MLP neurons of a small language model. Each row is named by its layer, matrix (down: output weights) and neuron, and shows model dimensions 32-127. Each number is 50 + 12 x the weight over its row's rms, rounded and kept within 0 to 99. A neuron's up and down rows have the sign that makes its largest values positive.
A block is one neuron, or neurons of one layer that tend to fire together. After each block is what it responds to, as a language model described it from the Wikipedia text at the highest values.

L5.down7:49 48 49 47 58 50 45 67 48 27 49 63 40 49 42 44 51 37 21 51 42 51 44 58 44 23 72 77 49 75 44 44 58 52 55 75 31 51 47 55 69 50 59 55 37 28 62 45 61 61 52 47 39 42 59 53 21 56 47 44 39 43 54 40 40 56 37 33 44 55 41 52 50 75 49 61 24 35 30 40 38 61 56 68 70 59 47 60 55 46 59 59 39 47 48 49
L5.down8:54 26 41 40 52 64 83 59 58 46 36 52 38 53 55 41 34 58 66 37 45 61 71 53 58 51 64 42 72 40 55 28 45 72 57 49 48 50 42 57 49 66 56 43 57 34 47 49 70 32 47 41 53 27 48 50 50 54 39 59 57 41 46 53 67 48 36 59 67 53 36 31 58 51 46 56 46 24 32 39 55 57 45 67 53 54 44 46 48 61 69 73 49 53 45 48
L5.down65:48 44 37 46 40 63 26 39 45 38 24 43 67 53 40 44 51 53 64 49 30 56 63 52 41 51 60 28 30 40 53 44 47 59 70 49 52 53 44 64 58 48 73 44 47 53 52 56 55 57 31 46 37 42 45 32 45 49 48 45 45 41 54 56 36 43 52 50 54 53 56 65 42 29 38 35 67 13 36 55 52 64 46 51 53 52 49 51 37 38 48 43 48 81 41 63
L5.down90:46 62 62 50 61 61 51 63 54 52 79 53 52 56 56 37 53 63 41 52 47 34 47 39 28 55 60 46 40 53 49 38 65 63 47 72 33 46 73 40 60 52 35 42 54 66 48 28 48 55 48 60 75 46 51 40 47 42 48 45 48 39 42 46 50 55 46 56 45 56 50 56 55 60 63 23 51 61 43 39 48 54 26 51 49 35 33 54 59 58 61 28 49 37 28 35
L5.down113:52 54 53 61 40 45 43 59 57 64 39 68 48 60 60 47 39 74 59 48 31 22 61 73 31 35 76 44 42 65 58 57 52 31 51 40 52 45 30 64 42 53 43 38 45 55 33 76 48 41 61 53 36 68 33 43 50 50 48 49 42 24 45 50 43 62 56 57 42 55 65 66 68 33 60 70 52 53 51 59 66 32 40 42 47 54 39 42 33 31 37 36 30 52 55 54
L5.down280:38 48 50 39 58 76 36 21 36 51 61 68 68 38 73 42 47 27 45 59 61 60 48 51 49 52 52 40 58 54 40 62 37 41 59 22 33 40 45 46 44 47 60 72 57 52 50 60 44 58 52 47 51 49 57 74 46 56 55 61 62 55 31 68 39 48 59 44 42 45 64 53 41 40 31 35 67 38 56 36 63 59 47 45 62 47 60 56 37 68 48 38 46 46 39 58
L5.down284:49 51 52 52 61 60 43 25 77 42 50 38 57 44 24 74 57 47 51 31 52 62 53 68 36 52 62 57 80 67 69 58 46 61 58 47 39 37 41 56 61 52 38 45 50 63 46 60 38 57 71 64 60 53 45 54 40 51 55 33 46 66 66 60 50 51 59 56 28 63 67 29 32 64 48 61 71 42 61 79 32 56 41 73 44 44 36 73 60 32 66 51 41 54 58 33
L5.down389:50 41 50 45 39 54 46 39 69 73 32 51 38 55 47 35 56 29 47 36 71 40 45 43 53 60 43 74 49 44 19 58 61 52 76 51 38 64 54 36 54 37 18 49 60 57 05 55 63 59 52 56 47 54 55 62 72 51 56 36 60 58 47 31 44 52 77 54 46 51 63 55 84 51 64 50 11 44 49 55 52 67 49 46 50 46 65 52 67 39 36 62 61 49 43 64
Is/was after there or it

L5.down78:49 61 19 42 43 47 55 34 45 48 74 43 54 77 66 45 59 79 63 35 67 37 24 60 53 73 68 43 45 59 45 54 53 60 69 41 79 42 72 51 53 31 53 48 47 44 50 59 20 59 38 40 38 52 40 45 39 58 56 62 47 73 54 39 52 40 47 59 63 53 53 59 62 58 65 55 69 53 42 73 65 65 78 61 42 50 54 67 57 39 42 47 47 65 49 38
L5.down153:48 54 47 65 54 65 51 49 33 46 62 65 36 29 44 52 61 52 64 57 36 32 69 40 51 45 56 50 41 48 27 45 45 50 56 44 51 41 58 70 73 70 40 66 49 44 37 45 24 50 60 64 39 32 45 55 54 62 37 61 42 46 42 51 35 29 63 64 49 35 50 68 38 76 54 49 55 57 51 63 42 42 33 26 51 38 47 65 67 39 66 64 50 41 32 65
L5.down264:49 64 52 39 56 51 46 62 40 48 58 46 55 58 49 56 52 44 48 52 42 26 55 41 58 35 26 50 37 49 42 58 46 41 40 62 52 51 58 36 80 28 54 45 51 62 44 79 53 47 57 43 52 23 60 59 67 44 60 51 47 75 59 59 49 65 42 39 51 54 21 51 59 72 52 34 56 52 51 58 54 52 46 55 41 40 44 51 66 40 40 31 51 64 24 42
L5.down294:48 28 34 57 58 55 43 15 48 47 51 41 53 41 31 63 53 26 47 57 56 58 49 35 73 50 46 69 67 42 47 46 57 32 37 39 57 55 36 62 43 53 28 52 59 46 61 42 55 62 59 28 32 64 50 35 56 47 30 71 40 42 67 38 57 48 64 25 36 46 44 59 29 42 57 62 41 50 56 42 45 38 43 37 40 64 56 44 43 49 22 49 46 63 52 38
L5.down336:41 55 61 52 29 75 50 55 45 47 50 45 46 39 40 39 63 15 42 32 50 47 68 37 31 52 48 39 50 51 42 35 85 35 46 67 23 61 40 69 69 64 57 50 47 35 51 45 44 50 62 59 46 62 52 59 58 36 43 60 30 46 62 50 50 42 72 45 41 39 50 61 45 41 41 70 55 34 59 32 32 48 66 48 46 65 70 66 33 47 53 60 51 65 64 55
L5.down356:49 35 38 51 43 58 30 39 46 60 34 50 47 51 58 61 55 53 54 49 35 56 61 51 63 66 56 49 55 54 51 61 57 62 69 43 44 57 53 52 64 50 46 72 50 42 59 36 49 52 50 35 61 51 47 85 55 50 73 58 49 55 49 45 40 31 68 48 62 35 62 53 36 62 35 45 35 41 55 31 46 46 49 60 48 59 62 31 61 33 52 80 49 41 52 54
L5.down421:51 52 53 55 64 79 50 70 45 56 51 52 44 68 57 48 50 48 27 43 64 37 62 45 27 30 44 45 58 38 48 50 51 43 49 42 57 37 36 41 51 50 65 49 37 64 33 24 48 51 27 55 44 43 63 50 65 56 57 23 47 68 42 45 52 46 55 38 58 32 52 39 62 37 47 47 47 42 54 61 35 57 46 56 22 46 67 59 60 74 62 55 50 56 43 47
L5.down433:57 77 55 50 31 61 79 36 73 48 50 31 49 32 49 28 52 57 56 41 50 53 50 59 65 64 40 32 54 53 59 29 72 52 53 62 41 56 53 69 42 60 45 59 60 48 66 38 44 37 51 48 53 80 61 51 30 45 51 68 50 43 58 47 50 57 68 39 58 52 55 52 63 49 41 39 67 34 58 56 42 44 83 63 41 45 50 44 45 49 40 39 59 37 36 46
Delimiters after names

L4.down38:73 23 64 51 49 47 43 54 70 38 47 29 42 52 39 62 34 35 49 51 55 62 60 41 46 49 68 42 44 42 41 42 67 47 58 57 31 63 44 71 55 50 44 61 52 39 57 44 51 60 47 69 56 44 56 69 61 72 69 55 42 43 42 57 63 27 70 53 56 49 64 29 46 48 58 37 51 37 59 37 46 67 35 49 37 54 54 35 62 54 48 63 61 65 53 40
L4.down100:47 45 55 71 55 49 47 57 43 53 63 56 65 63 52 39 50 44 66 51 58 33 39 30 57 69 44 47 58 39 41 67 72 32 38 61 57 59 39 56 43 40 58 49 42 61 35 53 42 40 38 60 65 46 33 52 46 56 44 71 54 49 53 62 36 73 43 71 71 53 50 34 51 45 41 62 56 57 37 72 63 42 53 32 52 63 45 56 63 43 60 46 62 33 51 47
L4.down111:44 57 69 45 50 52 53 60 58 32 44 48 59 46 70 54 51 44 33 48 34 57 76 19 37 45 40 42 55 64 49 50 51 66 42 38 61 67 49 50 42 66 35 39 51 59 47 66 62 44 55 62 59 57 46 43 52 40 51 23 47 46 35 35 40 64 37 52 34 52 51 42 44 53 51 55 57 53 36 44 63 50 39 59 52 43 66 71 32 58 58 20 57 59 58 45
L4.down191:34 37 56 63 68 44 43 54 59 50 30 40 62 39 32 54 33 41 46 42 67 66 59 41 71 74 46 65 44 42 69 36 59 37 30 51 52 55 54 58 51 40 32 56 68 39 47 59 54 62 66 31 24 46 45 72 39 47 50 49 54 74 62 71 34 46 58 66 64 42 47 58 33 44 57 56 56 43 74 50 30 57 61 49 30 57 34 29 45 31 36 44 66 37 42 47
L4.down216:61 81 41 62 28 45 63 51 34 35 83 61 61 39 44 38 48 47 49 61 44 51 44 60 39 63 57 40 31 60 39 37 69 41 31 58 63 41 41 55 69 34 39 36 37 45 52 48 52 55 39 67 63 37 55 61 48 65 53 47 58 34 63 32 31 67 68 55 56 75 55 66 73 57 44 37 48 34 37 44 50 58 58 52 62 35 44 68 38 56 41 44 44 39 45 48
L4.down289:38 51 48 39 55 43 32 57 58 56 51 44 44 56 65 56 50 47 63 79 41 47 34 30 50 63 45 57 49 60 43 52 50 61 48 56 79 52 47 62 55 43 50 55 42 65 48 38 47 37 61 67 73 46 70 54 44 61 52 42 53 49 63 60 46 41 43 75 57 36 25 60 37 34 47 58 61 49 45 53 55 47 38 50 59 53 59 53 59 48 48 51 50 33 48 57
L4.down349:43 64 45 63 39 61 43 57 54 57 42 49 35 56 31 49 72 63 41 58 17 59 30 52 43 55 44 52 72 40 60 56 46 76 52 60 55 46 55 50 56 35 47 50 36 44 65 62 45 34 43 67 55 60 54 49 40 43 48 46 41 68 63 39 40 58 39 48 61 43 55 54 44 56 57 71 62 53 52 38 38 58 60 53 29 34 48 63 58 40 64 56 48 67 47 43
L4.down350:75 27 38 57 68 48 46 55 55 38 39 56 42 65 53 61 37 50 59 46 39 74 59 45 54 60 42 38 48 46 62 51 38 38 59 59 43 48 35 51 58 59 48 48 58 29 47 61 60 55 70 43 55 39 46 48 92 45 37 40 70 36 51 46 41 72 57 42 29 35 51 39 47 45 44 48 44 50 43 53 42 33 56 65 78 52 41 57 39 64 41 47 42 51 52 43
Mid-name word pieces

L4.down165:34 57 55 37 67 35 56 71 49 50 57 49 43 40 71 50 59 68 54 35 50 35 52 69 38 55 65 34 63 66 57 41 35 44 43 54 54 56 42 32 28 54 68 24 52 60 60 36 39 50 45 61 42 46 45 47 56 44 41 46 39 56 43 51 54 27 44 41 43 56 46 41 51 54 63 48 57 74 56 44 60 61 43 68 64 75 42 47 46 63 52 26 36 48 39 36
L4.down188:53 60 44 30 45 65 57 82 32 57 60 72 21 54 47 50 63 53 47 39 36 30 53 41 33 50 60 66 53 57 54 62 41 38 70 68 57 77 23 37 53 49 56 55 59 55 53 41 48 40 45 55 39 29 66 45 33 34 60 43 44 38 41 51 62 58 42 62 69 73 60 56 46 81 37 53 45 59 31 33 64 46 45 35 43 38 48 41 50 46 61 28 52 65 30 53
L4.down242:31 48 42 36 43 42 41 45 52 50 46 47 32 58 75 49 61 54 51 61 48 43 43 48 50 53 47 49 50 48 26 47 43 45 43 46 37 43 47 36 57 43 59 65 50 46 47 48 48 30 53 63 33 63 53 36 46 40 50 42 50 43 55 45 46 63 56 51 48 56 45 47 38 56 52 32 55 57 40 40 48 66 46 44 61 44 50 43 50 47 58 54 43 39 43 37
L4.down244:63 43 58 43 63 48 45 52 58 27 32 54 38 44 52 50 43 61 50 30 64 57 42 54 56 75 66 39 51 56 41 33 29 36 57 50 54 73 23 40 40 37 73 37 54 49 40 53 59 83 66 34 57 66 52 65 34 51 52 50 48 52 30 64 71 32 70 58 36 31 45 54 63 51 61 45 42 52 40 39 39 61 53 59 41 29 65 46 57 47 44 39 40 52 54 63
L4.down274:60 43 23 44 69 57 34 66 56 58 58 46 56 58 53 40 68 44 36 66 58 50 73 33 54 53 49 44 53 44 79 35 37 31 48 43 48 66 64 49 30 68 52 61 52 52 26 37 46 61 52 33 68 43 37 53 53 57 52 56 48 72 39 51 39 55 56 43 60 58 26 42 40 38 46 56 76 50 49 50 48 59 64 29 78 55 49 49 69 60 58 45 69 53 35 39
L4.down303:48 33 38 32 06 42 57 46 29 47 61 79 44 60 65 52 30 63 26 67 47 32 62 44 61 51 45 47 37 52 54 38 19 67 45 50 61 34 47 49 36 39 34 39 51 51 42 37 42 37 64 76 46 47 47 50 56 62 34 34 56 64 43 44 47 59 49 37 45 55 50 58 79 59 37 25 46 47 58 61 58 49 57 62 44 62 45 55 62 61 54 55 53 49 42 46
L4.down412:25 49 63 41 32 52 26 70 55 44 44 51 51 40 73 70 72 53 50 63 56 30 71 52 26 56 30 67 44 41 47 16 29 47 60 47 61 66 42 31 41 50 38 42 52 49 41 60 46 59 45 42 53 58 69 67 57 46 45 29 54 74 37 54 54 60 45 51 36 46 44 45 73 66 31 56 32 42 28 56 52 50 38 52 41 35 59 48 52 66 51 40 63 33 43 72
L4.down427:55 50 60 41 48 44 54 51 44 64 40 53 59 66 52 62 47 54 65 46 32 50 59 30 67 59 49 57 44 63 62 59 46 32 60 63 54 53 51 37 57 48 45 69 46 44 50 42 44 41 52 73 36 73 36 67 58 37 71 63 54 54 42 54 41 54 57 45 36 52 42 37 54 41 55 36 51 22 32 34 58 57 50 48 67 44 37 59 35 26 38 37 52 42 61 33
Equals signs, word-piece continuations

L6.down97:51 24 37 52 51 37 44 53 38 35 56 68 19 72 48 50 62 69 53 43 56 51 60 55 60 43 42 40 49 61 49 59 33 66 57 43 46 55 48 48 38 49 67 43 73 29 54 45 59 59 51 51 18 57 46 57 32 43 53 40 55 59 54 45 49 22 46 52 50 44 47 29 33 42 48 39 80 66 44 31 42 44 58 49 51 54 56 60 49 45 40 48 58 38 55 48
Infobox and table field labels

L4.down3:53 37 55 43 42 39 54 52 39 42 38 41 53 52 53 63 63 58 43 70 50 51 50 36 81 47 27 26 67 53 37 54 55 58 50 53 61 53 47 45 50 66 27 29 48 54 55 51 57 45 61 74 42 54 49 39 46 60 51 44 51 79 27 57 43 57 66 36 37 50 50 21 48 66 34 42 60 26 43 60 58 43 70 52 60 47 67 42 42 55 50 59 51 32 50 43
L4.down159:33 66 35 46 53 63 49 64 41 32 53 44 45 38 29 60 58 52 48 53 48 41 50 63 74 44 61 51 61 37 44 58 57 66 54 40 37 40 53 42 53 57 30 72 60 53 47 42 60 45 27 56 32 61 38 65 32 61 56 29 59 57 57 52 50 40 39 58 72 39 36 32 49 63 48 53 69 69 52 48 60 47 51 44 68 47 56 52 52 40 51 29 50 40 66 68
L4.down164:52 43 43 52 45 57 40 61 47 68 57 69 31 66 31 54 48 64 67 38 49 60 23 53 76 54 55 36 63 44 36 50 40 54 48 39 47 40 59 62 52 49 51 60 65 26 63 44 68 45 71 72 68 39 51 43 61 59 64 58 35 53 54 40 67 43 55 60 35 56 33 49 61 55 63 46 87 46 41 59 53 54 31 66 42 46 60 42 51 42 35 45 56 55 56 46
L4.down271:42 54 56 25 47 62 45 43 68 55 39 49 37 46 38 51 45 55 62 78 47 59 32 73 58 58 85 36 65 41 55 56 55 67 66 66 48 54 34 44 34 70 54 42 65 45 64 54 61 47 54 43 46 59 40 44 36 48 53 32 53 56 37 48 75 50 51 52 61 54 45 32 32 54 30 49 58 52 47 55 63 53 63 45 39 39 68 32 58 36 48 47 60 45 49 55
L4.down291:43 53 25 65 54 49 50 35 70 49 33 28 47 54 33 52 53 32 40 48 63 69 58 43 49 66 46 66 54 57 58 45 67 30 63 37 49 60 47 48 57 62 53 52 51 63 66 60 44 39 40 64 43 58 32 50 44 64 54 66 54 38 47 41 41 60 53 46 39 49 72 62 57 43 73 39 62 42 72 51 52 39 40 38 47 55 36 48 32 59 56 71 44 61 60 49
L4.down321:39 61 55 45 70 66 24 39 42 38 77 55 47 47 54 50 70 45 56 51 42 49 41 60 80 54 49 65 46 43 47 40 60 76 51 41 52 39 70 60 71 46 60 67 57 46 33 42 43 35 60 53 55 64 19 54 68 61 68 35 49 42 57 36 48 53 33 50 46 37 39 46 64 68 59 48 49 57 47 38 46 49 23 38 36 49 68 54 62 63 43 32 56 43 30 63
L4.down377:57 52 57 38 56 60 57 48 50 26 46 46 33 54 68 59 25 54 44 64 59 74 42 33 35 55 59 49 45 47 58 46 37 57 54 54 67 34 51 68 52 39 32 41 38 50 51 53 56 54 50 70 48 46 62 48 71 39 47 61 62 58 45 58 55 63 48 73 72 51 63 58 79 41 58 50 86 62 43 19 44 41 59 69 46 53 55 66 47 58 55 44 36 52 26 53
L4.down410:64 51 52 53 30 47 59 40 38 68 45 38 50 46 45 30 41 28 33 65 35 47 55 55 58 37 50 51 48 58 58 44 68 39 43 58 65 49 42 46 49 53 44 62 41 43 49 64 57 58 36 40 51 61 34 58 42 34 56 50 51 35 36 57 44 63 61 41 23 32 25 35 67 58 62 45 41 42 62 32 40 65 55 50 54 49 64 41 41 80 52 72 45 36 46 54
Field label endings

L6.down282:35 48 55 42 34 46 55 41 49 52 34 45 29 42 60 45 51 47 63 60 32 59 62 41 51 66 43 61 57 27 44 44 61 68 68 32 38 36 50 57 67 54 60 36 58 33 51 32 48 42 55 29 61 61 52 59 56 54 48 68 53 38 48 50 52 60 62 48 62 60 43 49 57 37 29 51 39 41 40 61 40 59 68 24 67 50 49 42 42 54 49 62 60 38 45 57
Mid-word subword fragments

L4.down2:55 27 41 61 62 67 45 61 57 55 49 61 49 58 45 41 48 52 42 44 49 41 44 50 59 53 59 48 46 48 52 46 35 51 65 39 26 22 48 67 50 34 54 59 38 48 62 41 72 59 32 49 48 49 71 65 58 54 58 51 55 47 56 38 40 18 62 64 65 68 54 41 52 71 44 34 47 39 69 53 45 70 51 64 38 36 54 51 41 55 76 60 42 43 60 18
L4.down39:53 43 68 55 51 58 71 25 51 41 41 43 57 37 47 47 28 54 63 33 46 45 66 52 57 18 55 55 32 43 62 38 27 58 43 55 41 47 66 52 40 25 33 47 56 41 66 64 45 58 55 48 54 46 42 52 47 48 23 45 47 57 54 50 28 38 27 51 72 37 21 37 53 48 56 48 44 66 56 53 74 49 57 64 31 37 41 57 46 48 43 58 43 56 52 62
L4.down141:63 41 57 54 80 46 32 53 42 31 36 79 48 63 64 64 80 48 53 36 45 37 46 51 53 50 53 44 46 46 57 44 54 67 48 72 50 37 54 52 45 57 68 60 46 42 36 35 53 67 59 43 80 34 69 55 41 43 46 34 42 44 51 55 65 34 29 37 71 71 42 57 40 31 56 52 41 50 57 46 40 62 29 51 45 65 49 59 34 56 49 62 28 33 52 52
L4.down161:66 52 80 37 83 73 58 63 51 24 34 51 58 38 35 60 58 31 49 50 43 32 77 47 59 50 68 32 42 55 53 52 54 53 60 45 49 60 43 54 67 50 44 50 52 45 56 46 49 72 40 52 47 52 51 42 64 43 48 83 57 68 37 53 66 40 28 46 70 38 39 38 25 34 49 52 44 36 60 59 47 59 54 63 50 51 50 44 74 55 55 63 63 54 23 34
L4.down246:42 56 40 47 60 64 40 33 66 47 46 44 71 39 41 59 45 62 59 56 64 42 63 58 43 83 43 45 41 57 43 57 57 50 53 57 76 42 48 46 60 19 78 43 50 41 78 53 26 57 54 40 36 49 57 77 44 53 63 61 36 74 52 61 46 40 60 60 60 39 63 35 63 31 41 44 72 23 45 37 66 65 46 46 44 54 53 48 44 46 36 33 55 47 62 47
L4.down296:62 39 44 40 69 39 43 44 54 53 45 55 69 46 34 42 44 61 59 45 57 52 11 24 51 60 53 56 33 78 60 37 54 54 62 62 44 41 57 66 61 53 65 43 40 59 68 52 37 76 48 63 56 47 59 47 45 30 57 56 36 62 48 49 39 39 41 68 45 56 63 53 54 70 54 32 76 49 57 69 56 66 46 37 42 62 67 48 60 65 58 49 36 66 50 40
L4.down338:66 61 37 30 44 51 56 40 58 44 49 49 50 57 54 53 61 69 56 44 51 57 49 60 49 66 51 41 51 52 27 66 60 47 40 71 80 53 51 38 73 38 44 47 32 44 34 30 50 74 48 61 55 46 42 52 54 59 50 53 56 54 54 22 30 36 36 62 65 51 47 60 64 58 48 53 51 68 38 70 56 64 48 56 50 50 49 53 32 55 52 53 46 49 58 50
L4.down416:55 47 45 50 75 37 44 60 65 66 45 35 48 39 65 57 34 49 44 69 56 66 46 36 79 47 64 45 45 26 60 48 37 33 56 64 44 25 44 73 54 44 56 47 66 44 29 51 43 63 77 57 46 56 52 56 56 44 39 51 30 46 44 62 46 69 61 51 26 25 53 47 40 44 34 64 52 55 65 30 55 51 43 43 42 50 49 56 34 57 60 42 50 45 42 51
Word-initial fragment tokens

L6.down279:70 55 32 38 40 45 64 47 40 30 39 78 51 73 59 29 52 39 51 30 50 29 65 43 40 44 36 57 51 49 47 58 41 62 49 83 46 41 32 61 61 50 70 50 47 40 79 35 65 31 62 57 76 52 54 32 29 44 60 28 41 53 52 48 57 60 65 53 56 46 50 50 56 39 28 58 55 46 38 59 74 52 54 65 43 72 56 52 40 56 56 55 54 50 43 46
Mid-word fragment pieces